{
  "n_layer": 23,
  "n_kv_head": 2,
  "norm": "rmsnorm",
  "rope_base": 500000.0,
  "bias": "none",
  "init_std_qkv": 0.0283,
  "init_std_o": 0.0,
  "optimizer": "adam_variant",
  "lr_head": 0.00366,
  "warmup_steps": 577,
  "decay_fraction": 0.721,
  "doc_mask": true
}
MLP neurons of a small language model. Each row is named by its layer, matrix (gate and up: input weights; down: output weights) and neuron, and shows model dimensions 16-271. Each number is 128 + 24 x the weight over its row's rms, rounded and kept within 0 to 255. Numbers have three digits each. A neuron's up and down rows have the sign that makes its largest values positive.
After each neuron's rows, "fires on" lists the tokens most often at its 100 highest values on Wikipedia text that the model never trained on.

L16.gate778:146119179141158170138073119137136113138130109124141121093187138129138187060157128092145120163122131088128129146135107144151088161143159107094098108135128108108146129140148110110130143130118130171141129134138153124118110147113139139107184126170186134147132129107133124102162116124111109105113157118143121126167089081109110102112156170120129085139115061144122138106111124144131140165117172136160123129155128140154099141112120139145097172162135147138155165114121065117152135108151125118134126164128117096072116089102074128115149116121144120127099082117128144111137164102151120128129118125112105125165143134154154127145097146134137174121115117151158102128074144051139155115112068112112126124126137110171126154156151167105122091128105077164101116098146110149107137130118131
L16.up778:162116182144141169132135118140170162118113159102124152054166145149074137093082141163127120146151144095138167126140140138146141112120134117123091122157147136121132106133139111112109161127115125116129091108111176140113162126136146143116176135133134148148114083094141100107113147150090104141119152140153146118127080069096148099138115100136125102131115122100119148132115151118122102127132160160089116108137161130161114122135157146193071152151148080149125157106131120115138082096130140121161116145166137119121138120108103147088161146107163150151133095083165124108117148143135144106133096173119128142117146132149165101155113132095150197136114094118146084174109112099138141087093091105141137132133119169143135129143157126101118081117141119164147107094118127146114105116132118
L16.down778:124113140144107140126140070137151110134133143158122138124091148161089120142071153163122142125126118122145146115093160162109128112094104126114151144115131137116115132122111123117107136130155139140091138122132123146113162142155117140119149131151180158138109118095141118155152163138118119120094111137175071176131098134106130103133120143114107110145137149118123124158124200137151105121129115150153140088116138112149167141112159157122080118165146110102135128136133150119141082131112127150136119124117159135143134119122139145141139132157138192167149119125152094161150109143113152146088121131178152118132136147108144140141122105137135165105110098113083120175127113132130090077120103122114141117134122162086121128130127106110151088095136114105159073108095112156105150138136155
fires on: " under", " High", " air", " under the"

L11.gate551:124105159127188133152121130129170127098123118133145107172140094120119104106114128146076115174115154116098129160154092105118099128148133100145147149173121116165107147156115164142183175144132138099118096116157130093115161133111149115133106116154128113161157095128135132083169122130140163156145143135099121134091174106123120148172107123171120138116130139123127141087115118148140118093146114132137148116110100140144118105143161143116136183147152134104105129124158122118115123135118156145142128144137116091150117127170151191120141120090128115109118170146115133110164098122125105110128123125112115091138132147071157130187126147122167139052160134115125125111145085120101113152101103145153174153127080135109128117150143159089114144121152111119101151117112103133145147116098097
L11.up551:089134094142086135119156140114091148110127150149109143134168097148139141126084131143156118124125118076164143125141134113138120138143164122136108151151108123115172116157097121134120140115096136111130093114194158123161133164155101171143148130120134094086170134141133137156114124134124143084108120095121109098121190147083125171117132135150115124088155167125153138120069152112144122115131101114117131101102136186139107142137127142105081143110127121107129105105165115116158132172141122185192088124141123124143138139131123155092101135102109096115148175115100109140168113112141131113149171142165162091162124098125124121132127153078174139144143077136130123125132138104109123149153132136128125117131072117128155137124157113124147125123127138089155128123140149156104147127122102
L11.down551:149132091150133127098085111120113143145088120155113144067121158127159119153101107168155116142140142115157146123119111137096144111134152120118191128136103100154148129122129112133154150110140128119127117138174126109147111164098083081118119099139050175126092135141132118130126138146112133170121113108087137087147111112113107162138150131113126128138136176134120169080104133101139156111121151120124097144138134109158113155124128088143107130142118180111099115152150119164173163151154129120085175135174114144138142159174150141119116136136139145095115161104095122125166125128117113081106088126108106102161146131119060158154191121136100119095138135124100113144151111128104113107148168131107171100140115097156130160156103129074112122143157166112106120149148100143109160118131115
fires on: "st", " st", "St"

L8.gate986:102102126112084162161141140117189160111121111139135141097123120156120156138129120124100130109150128138086104095129122108119145162152150126182172102121104136123167100135122121132148164132115109149110102067078143059084156124102111167123128107115143124130151127090141135141152145152171117115149157122130164169125149120127086147137143101144137104142104098123149146144111096118113154139156156182091151123143133155147147139115125133147127153134106127122140103120141145147112151123129137181125133115140099118171106132177153112113132131121105137123116116143126136133148126076125113120104110124122136114144103136116127136116110116137118151137157105129117141082167171128126145123167053130135115118139153126177110123164113090131121114163126115184096125133116121105138125117093145
L8.up986:133156139138146102118135142176129111148118129155118131113130131117132151177177162106145135105165200116128134132111100140131149132113127145161110148166095149139152159148175110117125126118118145172095164106141073117132144125125146099109089104085104107167130143103098096119119174114138159119139141132180135119145077126082103134125137157137112157146138114135139125152155131138132180109168138186123144134148153148094133126148146113117112146168120171122136106134141148142150136133163155104126094107134096167106131133155083121146119155140112115124123126165102201127118173148121159089139147101110150162121146153125129137117126148113080154179133115138152121140124078098138130174153132148139097160110123154115118126131145108157135128099145112129125131152119121146120137168154122
L8.down986:166093155135116100102165156156117176128141132130095091096100169140161113110131153079136148124141167144141130085164116162091095147117155088139113162125159119114114124142114126152119140152147131139077127087122105117128118113115134134120157173140179139108141109075104108153119160121134091080132141161134155159137095124129135148133115127124115117138117122144137165126149132145103111153122101125138081096106122098159120109121124133131106169120131117140139106131121123140111150070104122112168137171105134164157141104150107156101103116076154103067117101143108161104111085098169118160138100140098121158120130155148131164115130137100151171154143132089139132124086111153136164133142145103112120112155151157131099121158124134158124116136150151105136116140094132115130150139093175
fires on: "ud", "or", "end", "an", "uch"

L6.gate261:143167105121107118162142115163115166109101132117122056156173120124146138162147114088130132120169117128149103127142172139153146166122149135122093106124131122194129116103109152141130120122176131200153109066134167092084150142115114152142158106127145148132142099145128150154107143162087137124122097122098139102120145125127101149129134154144123131139159129170140152101136130103132156127119164145147104152139159130122143118152096150122145113152131125121138130166099128153149122149178113091137107180153085110090126134162108123118127129108128146115121128170104187111155086121117097088085150113143142115139061073119152138138132138137146086142152118103099126150083160110135092141110137077130121102133144120151158141125120145154103111114112098118117143140121136164128094133103110
L6.up261:127128131110106136134132114165141094119144159157150145103117124104129101114125089165120100104121133112155139109114138142111141119131098091170141113089141126142145129119098073150140119120132150162125127113128168129119144116097128122129122060106132113119139102111084105139132122100118139138135123125110105122117147130165176133144143117151162111147124099158094121105156132171092142162122137144125168145095161087167100188179181129146102113137151126107152122112108101106106094169147143124119095081120089148082146114119152130141151120148160147163110130159141134124101133101091144158131119073128135122127157163119148115142162141111156127146135129115119110104111114120103134121131160140149162152112165136191129147106147135140129094132159098115155128098111125138138122119185127
L6.down261:111099134129134114137112148168090130127088136137128142104098097135138151151128113136140140094155125144113109118145117125116133140131143113097152124133149153138130162135120114140125132113092123106148123130126156068162144143149106106126144094108143112113139158142089117154115112092136135183127126110112182145150134106129154110130128119136110123144158134136124127118139103111111097165130117108112083188114124097147115126146149136108109174137115101128109115110130146106136117081134153220136097104145119167113138145117176112113123128114183161143091149140147137101129100108154105101117100142076133096126132142116140121125108100127189080133136121150137103133146100103150120074159131152115106180116117146106120151158148117159101082097116097108180160091137121154133134119147124
fires on: "el", " Bel", "ol", " Tel", "v"

L8.gate760:144116088159108106129140133146153143138155120107115130114130137123137067138135146127158115149139139093100152126124125124106109148121161100146097147153144102085138180149169135115127119139140116150097142125116133122123093150140185116080111155151108145171137144099136133166133132164154152113132105077152131087188107083145105107124175128133144146117131125146193146112100131152112132128118125179153162177163122159125130106088127165129108138126113142093148113154172118101132164102116095124108138137144142120129116082120102124118125130104132111119139093132141158105136139153114158153154140133147115157115149139140124127095158145112130114133115163184124144117164205095080110101138153112143114152109144116087120129146156151124121092142140132163155113122158119108148100138097115
L8.up760:111097118134153195118121115108160150102111135100113125127103145127126147141145129150099160106131130108092160113127142169103153139100170187171123100140126102112116128149124149119104079126134117161118148106130165067119099180095112140123124132085142120143144103155148137125078136145125151107105117153120145144134134097114136110135160159146092134130169133096115171097177162148138115092106134114174145164151112137146109166144099115121182093100122099155120126176137105118117119096118147121157124160111160130112105137165106186145125112164128124138116115098118130169142131148134094105126120127119133136187127134105128095134129129165140117115145135092200128137155115143138139104140117141114104101102098139107148101113138156113074141127158161140130108129159159124131141148132133
L8.down760:140151125157117097101153115132158111097127159133135108113144103117104131166114153151145087200148142149132135107110128165166131128126146180127139129120146149098151097128123152119144090126116140137117176138117098145119109116116201127169135156148098127143135127136138120104114134088102119148108091123155117115163104056124140119096108124113111126110136120083097106131130122083156099169129169148143134100144116109147106146134121132135147135154110166079126078160144098145138165126103118108133127105111117140131156129148142113102093125146141083152159134125122096103131106147092098156164136104141108165180118096089120121157133143129093185146135142109132172145095117173106114115138114142121112141116114084133116115135114131099149162114149120091090116160145166122134173142140146
fires on: "it", "is", " open", "i", "ing", "ugu"

L16.gate388:108058107105159138131157148093149107116126147124145170113162182104153172092165158115132101183163190134187163118149134110168132158127113160138090090138149167147145138155116178152128167149088129164138141103127136126089138093145114132148103110135158099101133154106155181130171094133135106142127150132131109157094169117092132084147136118155131140120139127139104096099136108155149156136107139122136140133131137110151119153136095120127158136099131178127113137097122111102091130170147126085150142164131145139148122135156098119124143149135119145096111152132121080144146114107175182097155123086131142098126111128119136131139114101123108095113116134136090128100100157116132151103148137139163135104115143100144137127179167122111130123099084140128156140162125173146126111129119165
L16.up388:120101132125134136116102132130135104132128109125127132134134173123208163136131142130137129115110136087177140067107145120092154143139096113142166116141146106108099152142141118116118076096125074112131142113098098129130113122102092131135127097111132099136120137115116155131149129133103129144052101137150150148138118119122157148089118168112146079141136166114136150156116122100139121082113119130137114151124165129142147092125159164113131155084065107166110133122122125124165107108087080155131135134120096137095123112120149126102136124102186098126116134153181178121098130134123132153119109116112080149137115142130120149128136107109132154095104133157129180148139117150161119090129152132128141102114172144103134158058122123112114148133103160122165117138066116111149142100122125
L16.down388:110071163149126121144152151124151122116089147157118129130149163120144177127168117132138109142076165138178125079149153105118142135133113122117137106120135109131119114129125119110102120100145153138129134117165142178091133077136135122145161099101160114128135135114194123150139113101104097159074116154119111157079166133137148125106102148133147105095102188130138120150106105105122194118129113133137159150094144153110155136068125122133101133105101113119098139169128110110132140108128125142150128141122170106105153111137140141140111106126146085133122123174135126104129131120101098146167125133124097147130104146125109167138160139123153151067132122149150153133162131121091125101128087151130103136141143179091141118093159136091113158105094144153136108126063167115153154136140110
fires on: "1", ".", "0", "% |", "|", "7"

L8.gate361:184150110129110086088119181120135139146174087128176123103127107128151146148144128124082113134166141099151153130132134118103119068121113133130144100112113135123126146141159093127122072135123114121136129117122121157137098125125146115168106100132157152156157170112111110127118131143125152176161147125110137153126124164095109126142132167149121122099139058091116118119154136128110082185164149091113086109123142126097155130128186102141114164132152129151144098152110101095136149154083141109141152117110169133115106109119117143155120152110148137127076133157140107131130101085136144094116083149143112108132122110145112100109135126136091133076131102117136126073108109137120149145135120116043116107149119086121128117101120169104140130119154144131144052118122168085107168128123155
L8.up361:155098129150182141128119136097146129088163144135072066129141098153114181117130147141131197136131101095089111101161159163102152138144102116118141110147133108118124109110102153150139125110099066093095168106118124112125150145106164120130150128160096157119105087105125148102150174109150117142090084090141091126141149146115120127140136114140158185133170163170134168147169132103150140137108113126134135125160127088107122140130150091128107127171107166066095119107117104156118096122115089103138134124155154071097140147143132140111130122091123115139129107126111121189107135108140116110130068084150126106143116102147138081107125153105120141080098141133085089122082113124141122110120107127126126103110154180130133137113104142136119119147142152127137166121085154116081123123132114
L8.down361:101152138122158118126111170115089127096103149171116144141182157139165148096099146102131125155131140144156111110127139128129134105138115082170151107145155113136099131156124174138173118086126085123121126196096125139138145114105146085119140064131075132136127085113117155131149160104108130152116140136109136170149127143121133125129154117127136142158168145135143158118128109133094134144122149155114121121144141129129090084155158136125118127165113167172077134123133116145090170133137146122146111094144159165123146126153126134101127125132133119157177140124129143111111139101115107098142083137094171160126106094139171111103108114107179181073164135135123171153124130110175117175113178156098118142119133143135129169100109140090179147075161136134095084102138154143134074133114145
fires on: "ro", "ly", "id", "or", "r", "ó"

L6.gate865:145138125106116177163135153104145087142135083096135166098148111144173131099137120107080188124129123142168106138141158097162140132120135152081089120146127116113101149135139146119122123130104106162145160150191104104122160125107119114126105149137141107120142123155124142096090137145149149137146151155130182136134132141148125126153132148170092094100132105179169170141140120133160140073138114100127137144103123127171150115111104196118120122108124150105144144134135114102089113174143140154117149112164147178136118074179130177157164153147112102131127129131138099147079125130090122123100114140173149128151141105113113101153162104131158127138100109128137131083113138122155161123141153128131127108092099130128118162091124156155101140081082146119137085073092124161125142114131159
L6.up865:094127152099138117068073144084138052080142100131111090155104106036097096105087120092103108075123126131100154130156122141104138118097145150156145141139116130114132135113082130126144097114125103138088137138096107117155088082109120158158091144107148129163090106131151122164142185116121113120125138180136150153185161105128105149121105142120120136121144182113140102150107076125138100074098150120140133136146154131066148133121134134133146117117130139082160143142154151147095119116124154167106131118133118138102116107122155149108164124164119135158100150138152147167124141139165122114111138134123140128122125114162194140146133121147117156129116153125099170181099114110164124126109157107134147126147140128144153127110126126158145129105122162140095151098099115180120130105105112
L6.down865:083150151123128114121118103092131126101130105092135142140097127102122109115091127139154115094162122099156146137096172094115150126121156159113088152160126134195122153115097172134144108172098160162084143112136120138126116131116121106153123158117098126154097163081134144135143169132114104151154173123086122101164102133133114132185135112131131125086116103107152121151135088112095103100136111096138118132102146070133199119143156136117178145103110118150131136122136150117114104117097124125128148089124178112129088062161125107128129117170106133116120138154118108218100123182106116144128145118165135133149139135125125118147130159093143140160145138162137136129116134197144123142126160118120171164109136180167129121172119102089134182100123127132137126107150123123158174119098116
fires on: "om", " al", " the m", " a m", "ham", " som"

L5.gate928:114157142123119042149122073130139097132125134162116095168141155143134096122124108107118115125105133136109128107146109117153116114108168173113134115131123132162128120137168106143142152148116134125105134122096115116164086108113110101123138112125173121116094130072133146070111071108057103166130137116166119128133151123115137099117138151119115114158137096142148097118096093105165101145122137152110107114132150144125110157118198135118082139125179104088142099095112156120079116176101113135085133101155085136086118145156102158118095139141125152097104080155120171153155144106109155136126139147122112149115100119135128147138126129153168133138149135152101111131104104134127135133146144184086169079100127152105116124170137141106102120094150104119119141117134106115146139114119153
L5.up928:162118145132118133117102125137158108093138114179157124147119098126101100123163116140155117123105150146159117107118132112129162117119133138166076189130113124120104131112113092109139128136129071142134163135122147082129107117132141121119138138144098180133145085145142105129121137126133154156158090127157094122118119096106144140126132109169114143162185101159163111095198108138141098116127152119090110151129105126098138132116171111102100129122126091059114137124155141123119051133121157132120111127131136149094133114142116101111122138133135154074163132148109132118150121119123146152100160123168113095090095138116115090169145118122143078156155148111123109130113120106112158158099107148068116138118075131160136126139138124121140130137114145135096165122122086105142114156104150
L5.down928:115087143137131108131121052111097101140141134125142125125126194125127166136106139158125131121120152121153113157131197154122139108127096143118128101124142103124143074178121139137159125110154113102109131127136111130174200096154100126126102125135110134091094111126169142102153145068121137143086167142111154101127128110118110116098160147146100158105148111117141101121161177141102101083135111144117157131113106115119140116130104158103096128152141116118134130140149106143142128124085163169140085130153139134100145137108133143150125127112141132147116127150129138107142137087158095125126142124153138115097140093139158131157115102078109102148096146161169165181126110172121083106115143136128164082148137127123143140101151120102082135120147130061114118103118094105151109107101102
fires on: "ar", " state", "end", "arg", "al", "urt"

L3.gate981:125173141088140124088062144143113130078117082153129127124082093085153128118127116127144134133124099141133124113105166127116157169117154122087137152129168104123100111137126090140166069165129162150154116117130134110103146135131126113131132068091122100136121142111131121103147144154122148093126161136129147138159136128158088106128126139153140129137164095113122101132094114139096103124155102154076180129102126145093191144152122153144184142123115116098147135151149157123118143132164101103139121099128142116118086145180156130131141156146146096105122138127101167137091189119094130141110120150126167092136137120107159120116181094114146138151117088162138124167088131135126108127137129111122150161133105169178132165123130149131075172120091144126143148097173121130145159140069147
L3.up981:113160112083145122094084157153118148106092107143103135138117099115144114129149121142108111100122108164140171123120168157107168163130161143097147144124155087099110111146116076144156093177129154166132129129165113099107164115141123108130121104108116121136117141128161107143132140160125163082138151170117160143158142096150091115119171159159113156116147114080139108109105120110125094117160077156091163109089114124095190114130127163115142145145117129108131150104165153136134128145135097085131105107148174125129094122158139108170141182128166121137102159124096143124095165123126123142146143148099154123150141129130144133105173122145124132145125082138183151147098139166132118122156170114130173150129133159176183148128118115125066152119109150121148135113145168118154160136083133
L3.down981:101166147084103122086061155126111119109103074136111129132102098106117116157141150184136146133158118147123145126085172136100170140114116146090146180099141125124117116110103093115127090171132170161122117131127119086115127122131122065149139119121027116135116154126166111142138124129147135101118160154123140145158136118140121128146124162145137123138141119093133118133137112084115117106158091156107146125122133119132196127139104142132175112140128127107096119123151190124092117154126127086146146099122154142145096158155169097148129152134162090108144185138116147149099163134120132134125126158111128125137156131121140103124154139155137140138105086118131129136111146182133125113131142109115143141137137152172138138127106136107116160109088144131149139093139134140145154127081129
fires on: " m", " the m", " a m", " and m", ", m"

L8.gate481:131149156096104118116122145152098106131180155104162107134125128104100132092159122128120117137130126097119114121164123188153123087105105136115147116172140120135143102103140121084124115143153121109151096159122101112082110138144109115139095146125164115133138156108121134109132115103071125139094118168094130139089141156157112188084112135102140116081127083144128138127075106179149136131125129158123164152155122128079088142090149119137100135113090097139126157128104099128129100139113116122129108080134105133153139124122159115114089131153113113126140118123157142117097130161132143117152085146169119155132100118101105146141138155109140135155179100169122072104110145154116147163110097187137158142142137122108120139114132131164116125108103141164113136104087130134121122126088136
L8.up481:138162154127086093156152115098119101120140150076108117145118081078158151132116107066096148157137114137130134139140104119120175168132118148107163110145118103147156143136149152110167117141173120119120124181165139134142123146129144143191131151151150124139136143094125145148116147100125153168111130145104127127131147090142148178101131108149106107108131126130077089104119153160136127142078093111108134123127134118154138098114128122108100129131093156067126137156116115131102101146148120140117097114137110163148107087089158152105142141109096121100143121097102152103110153189132112171131084124184149151088092137117159095120118120103143102109128164134116104133143165130120100107100069167093148154185116089130145130152117145132122138105062126139076139098120097106123117104102137
L8.down481:143136135163103125138129106146078063189128138133155088126164143136133143100088114151108148122098139160129134104097114117152115112113142135149111163158141145137113146103096131101123141107137110145064118125118134116104126142125124095127126140153137124156129115172133085099135171147131144133113172156109165104126060126077136166112118122152138108139117114149150112164134122113103072094174144150126149118098126087116109162117127141109098142148117123101123142099127116166124106143107175119171197132128121138151118101138134122146150061120127077115111146140144164139117106156182149130141102100151126091101157124104134145099099118105126146160120136106149145108165127113149124135136098113070171130102101135092124082097117117101165134156098154141131159143135101110108149171180112
fires on: "\n\n", "here", " ===", "ine", " pap", "ur"

L7.gate330:127107103110180104132105180140114159124157157118097157132138142145124181107135119155110112163097125115130102140150118139106166084166113116105106108133134141104128140154125082112125095126139120076130107127143143063133124118096115156130132146086103127119152087124127119075168156095106128171111180114145102110087114140123098136105126117133137108097117136119148143121113119119121126084171127144109134163156136106172108125111095163111128122099124130131143124121127120112131087108118150150138144181116153093097133133146115137109134161080095155078123165104107167123156112147096138114146165093143121111175108106134130181139128164093130125109126106088136067153064157116096140137130099120168133128114102135142153103069116139115080141136097140123094146143081103124137114138108169
L7.up330:134089132140159141129141130137151123146127152154115138150154134124132165193098139144133118125135120095110109100172098119137166138097127154084092136170134113108118132157148114114126101146086116148163150140185079077132170144179141147123119133093144137104160092133105115110151097121122145122091135097111120075147138134085131147091146124098135091126121127116145156132117159103136154138133134125102123144083154138144129119164091166109144119124136134095091078124137115113114109113172122163098144131127135113123139143122094110081114176113115136154138158145108114163133143118169109100108151133120143147109173128133130133176135088159140156085153140134095108099077098127080161156117109113141129140117105090153163138125125104092125114111113163104061122169126119104116166112132144
L7.down330:106105118143118145151153199121130170140109120163111162095164163138122177153096130196170086151121117109141141131187107163106157125136114124074096123147131132115140129128111125132151120105113125126135119103157111092175131095135104153117136144059081127084141114113151085121118136098124157146103182128089113132110085153107157112122145085115149103111131145084119159102117111117136130088140137137125170148143146088111106133172145161136100135085131164129138140114126094146101125108148130164123136155133127137131135126138115130059116106094128114090122161137130139131180106163148147088114134111133130133163154158132138116161150171127125142141114094096133142105126115129129129157107120144137093151152147117158154098146108121088127113160116168141092177181093120098145158128138157
fires on: " st", "-st", "-Z", "st", " Est"

L16.gate613:135123180118152128112150139123122116117132142098101091098136133092111173113169132139124141113143197133142123107128115156121111152082173160111166119096170120148093108113131142149156071111134117110120103117176122104137160125135137134151117127155146124138177098124164115174127103150081156145127138156185107142126174102122101128076122148086138164126083135161122164088118146174144108092144128115077108106149115113124167116100133163113132131155107103143124106113142142128127137141137094101126170127141125093147081141093132141094104147178127133102160138121093099148142117122139184113168165143105168105159130140138147125159140096115119121118120087140118088134136136124105114111105111105166144129081163124145143138115124119114087139119075156094112151131145144121130143155134080
L16.up613:098138139124204110121126142127121100147103142167093071102146102144155138138135120129107118102114147105163145126123080143130108144089139120112165145088148113127100163159156103144136115087129069134124153167122140139153181157113169108128119132135112124140136148137136135107105095176133112109128115140090134082120145121093128122129135120113136095104159137112120131117099119117084098115123117142082099146148170151141164142148102111132126134135130123130131126175104060146159132100129125056123119159098140136130121142135144076124141089098160131107149134107129125133173129131117129139069099070099105142150106119151132167139104138120107126131158116150112106171153143154105113107128166163085144141123135179103097123101114117119110143153112123152123099106145117120110117190091145
L16.down613:116129170145130137121137114093141106138115147103090112107167138130107142147112157153146147130157125113109152115121134113084157148121143156125138130166193120133116109137130090125141128117171127138101119143114124100144131157135129129164104148125146132130140100142141156139144126141149118133142118145115119115141178134135076113114121090159125159120142165115138169102142154167104082119111119106105128153139132135121114190127079120116119135098064127133129121147139080118119108106139122153081152115097160178148127141123114151136118107159109096119117088099138128118118115099169091112154188114107132161168086175128120090146145152144123116124129095151096136134151143120150144110161122124138100180124144179121130119121122110127185139139111087098086152108091123161122168153106137
fires on: ".", "1", "\n\n", "2", "-", "020"

L11.gate248:151111117126144112145159145110096148112129157122110134080136148103128081127100143123153077098126114111106075137123135167124132139114128123139119099140117123114167109095126122113143112122118140105122137106133108073111129149171134086124211116142111135086099138163096125095113098179150125160118110157126148103107121158155090144142088184154091125162133113182103114136096155106151131181119135102150108113122110137135120097123141180119095149114095153157132129110109136107132151159106131083150091153120124129105130120155138125120123141147131120080151156092122135137130131146133132120140124153103132134134138068103134110115107137151114127133138148121090118072104148139140121158128147125116082130118110137150092157119095176150114118148127132096162087116149115108188128090153140
L11.up248:078112112144182121115126169161154150120147134119127080122112135112145161110151137104151090122121153135159109084131145099097126102107092136160149130157175095117152122132146146121153098128143123139126124136154143107112112151137116127144156065109115120111142117093164100107175109166103105129099118122093184156133137134113091157062130156118161102131097142149145159136162125064143111140104136110118113132158133143105160139072128120152132146114128125109134128107150073160090190131114129109123150140140163112129113143130140142140073116109076131141159144091101129150115111110156125122125155167097144124116092126110171161141131157125146129105136142128134139095123127143075122119159103122121164139117158128173139131095094103114145157166123098157152113116157136098137111111118106
L11.down248:116116127098133136145165078075107154141112116086165149128112126073121116183121145217165107143170131134104103092161130129131106152108121129119144138149093152140130165099121116136120108152122106148118122108082143112138118095172112155118158124137104137099144108138137122106102151156142135128148119177140135115140156161142090145093127099154122145145149116132085123140135141123155102111109111097125165136108136143102148134146142104085136104130105141154104128144110118106120153182146130147097115127123124144126119107103127137125111122149145134096128151139133097146110123128122134103135162155127109181104083108128144088119132137177112131122137155095133096115090158142143120147128113133125117161165122130127105143111153141153150136114120109100122098139120092140114150150140154
fires on: " A", "A", "f", " that the", " that he", " I"

L5.gate127:122130099076149121128095121112183131133112172138126125124094159118110139158118118108149141153077154149123180125092102129136153126086168130096120173110143108115182127151113125108129112104122168170119141164118147110162104120107100139132169112130131129133108075090137116138144154135171212121135107133153131075154134111126108093131168170126132144132134101105084145156173149117130117122142124127152136159131110181131106074154094125114135153151120145142139135140172165135130117117107131127080145122134170135129152125133110133097127119152122134117121132129144135128128106155145159150141118156119112089111119127153093109145160118137114122098146074153118169154107203125139123122085118132149085102123103161091107160117134113104138101094135131111181160132091095089081122114135150
L5.up127:124124128189139141160131130109137105123133170145096132150117152155160140162102151146172113114112113149141170144156121128126113142114130095132114128106152187090116176175107140134149099152128100140145107156165124097117128148103095107145164146132102114143110146105134126092082145110163124130172103113140144130130129114146124133135143133144134126125163127158119147139138080096149127148100086094112117131141125127160090151108093123121148135127137096157121093139130117134161133139095141112114119145124120099154132119143074117123086097159109142113173125174160106159146148142145144149122134110097106102114135104146111130137082095119143149147113102126145108092121147116135091144101129126126107164107140112126160147102138130143139125099116091136102140121123126112106087096157161
L5.down127:147173134153141115150120072130112137104118084123153154118130107098140115127132140162107078130157147126129156107135129117146138092118148125159123145115174104119092141144154128146136138160116155109111161114121109167122136087107122111119120081162182111159141125168109116149158112129124082111134107081106136156081156143125167119116120100124136159114128109131151121136082163130102104155109129101132133126136099109111169195120127131133106128147103108115082108113107119122172179135094124103134108111099110141139140126167135112117143141109144104121124132129117143102130141127168145132132148098157145130130127147110141129064140119109123188127102127096123146126098135115094113087139092095138137161147102137131099131130186096089112135123138118149102165173093144134168162092112193
fires on: "ing", "ally", "is", "an", "ett", "ond"

L6.gate528:086093111109118127098177141085159164104122166147155103057099153091139131133150154143116124175110109114154059129162148149110196126071142117123121120129120120133121113122150104152146149122113141131111134105121140136112139115110146140124147152104120142115115104082121077098120156125107114124097132117163142142128096163143131142134135119151115088106159116123137152115104133106136153142105138154097114102121103120131160142158155087136132133149092109114153141140108126105150159131107143137101113121118111121073144124126163086104111078109100138168077120099138111117177152125148125135102127117101138081128102122112129125122125098131110123097167124104144099149132159113133106145183130119124136134120110131115150166117143149116090132168142085159146176116145126081134074091092131
L6.up528:156104167103099112078118130131075138122112162187143084094147136140102130141124125127137144139148130158112123115122160122092183120121126120160133119135082131121117144134118101133166126173161130130134107088119120130168092140115148099154136115106136121132156112172098098064118162104136149094113109129134112147117144121161098136128153152157114139139108087128150127113142087136129149151125133115123118118110134125087174092154132148110171138128148156155110107139182142140140135148130108098090123136080121121119187143156093123097140117118136115084138118189122098143151136129163143129131156081123104096123100138118085097129126173089111132142116132161105126091106098131120162151115085107109104076076134142108152127137140134128153084117088104155147127173132091170126091127136137
L6.down528:112097121133131124076121062117113126112109184157120122122145104138111140110101145120132124113159104127120117131055148119160127128176133110190133102140133128123122140158137103104146119122171150113156127103126113134103108083130105127166163129123119163134141122135128118096112116080139155094131135100162141135130145115179123118133130103105127159132124087137136121139159133166138109122166168123118104084137120110145138107145119148095136166136125117105099140135144098170103139163145120150111117124080157117092150100136127137128156086116158132131154128134123105122134110157149104143115153103118137165125120147122119115128117097085093102134119112137114124178156096167125118162092097078148103100131138174106076146154116113132116111112085131119115081155137115137094122177106107
fires on: "ar", " Gar", "in", "end", "or", "ay"

L9.gate539:129135142133145156162099118145140139115118152123161139112120114119123150087122106108126167130134106151143137110137123090137147161114131119163136102150129141133104180103106148140114094121089184111108101139169149119137137168149134120100119094162137130147115129121136126120166115072101151157118087123137098127095086118112115161156140135150120136124150162104122135122165149120122124137112136112129081097179127122136145166140144150144106130111128117173158158122114138173091130144138173135166074152101134091115062134161122123106135165138124142132138140160077130104168107171147140144130111132096164115164095124141089125150111093158104113153119125159100141103108112141157101112067131151107141125154133130137151093150139145115136090148195098150172153115134150134111098100132136
L9.up539:113135125121115140105133137116128169104180145138122116127151116178121077140107132123091142144148148125136146130105196116162192118124118100155110112106125130102114119107098185142100127135148159162125143135121121145149085112095158103172086129092133116101155137141124129156113158129157136114137120082102168167170151146147128105105079163120112129142103137140131124161131130135083100124131108108078137143140126124119087129124174118110156138138140109109107076136090104113106180145134101151124162112137093158146143105155144174095148124128095150145116144157126138143156108117120116129156157118076117134091103105144171152152164141148118121105141137119146115105185160120120115119132127158141094169100137112126097160090111126126124139160106107120161117138176102142111119115116103
L9.down539:114154147147130110107136080196087091155174147115100142108140108163143089134147091112094146103128154162122121140119180129128142113149102164121125123136143115117118120074091163174166111146112142125106125115143120092119131113140118103141121167128086130124193148118122136153133088134131135140126129144122124122111113098120134151138094137137135152161142150152138153109096134151065108138094099115102073115103136096148140117127132120141132165161165162116108134163152181130095122149127137127133153091138144120108120144110131126097152086124126183186111178183135139101121118155127128120122143135098117142100124087107168130135131162136109098127116117155119122152152146103170105112140140159140128121133119110186109118119119076124114162160132127124161116071139119128127131112124157
fires on: "ol", " Bel", "uel", " Pol", ", al", " | Al"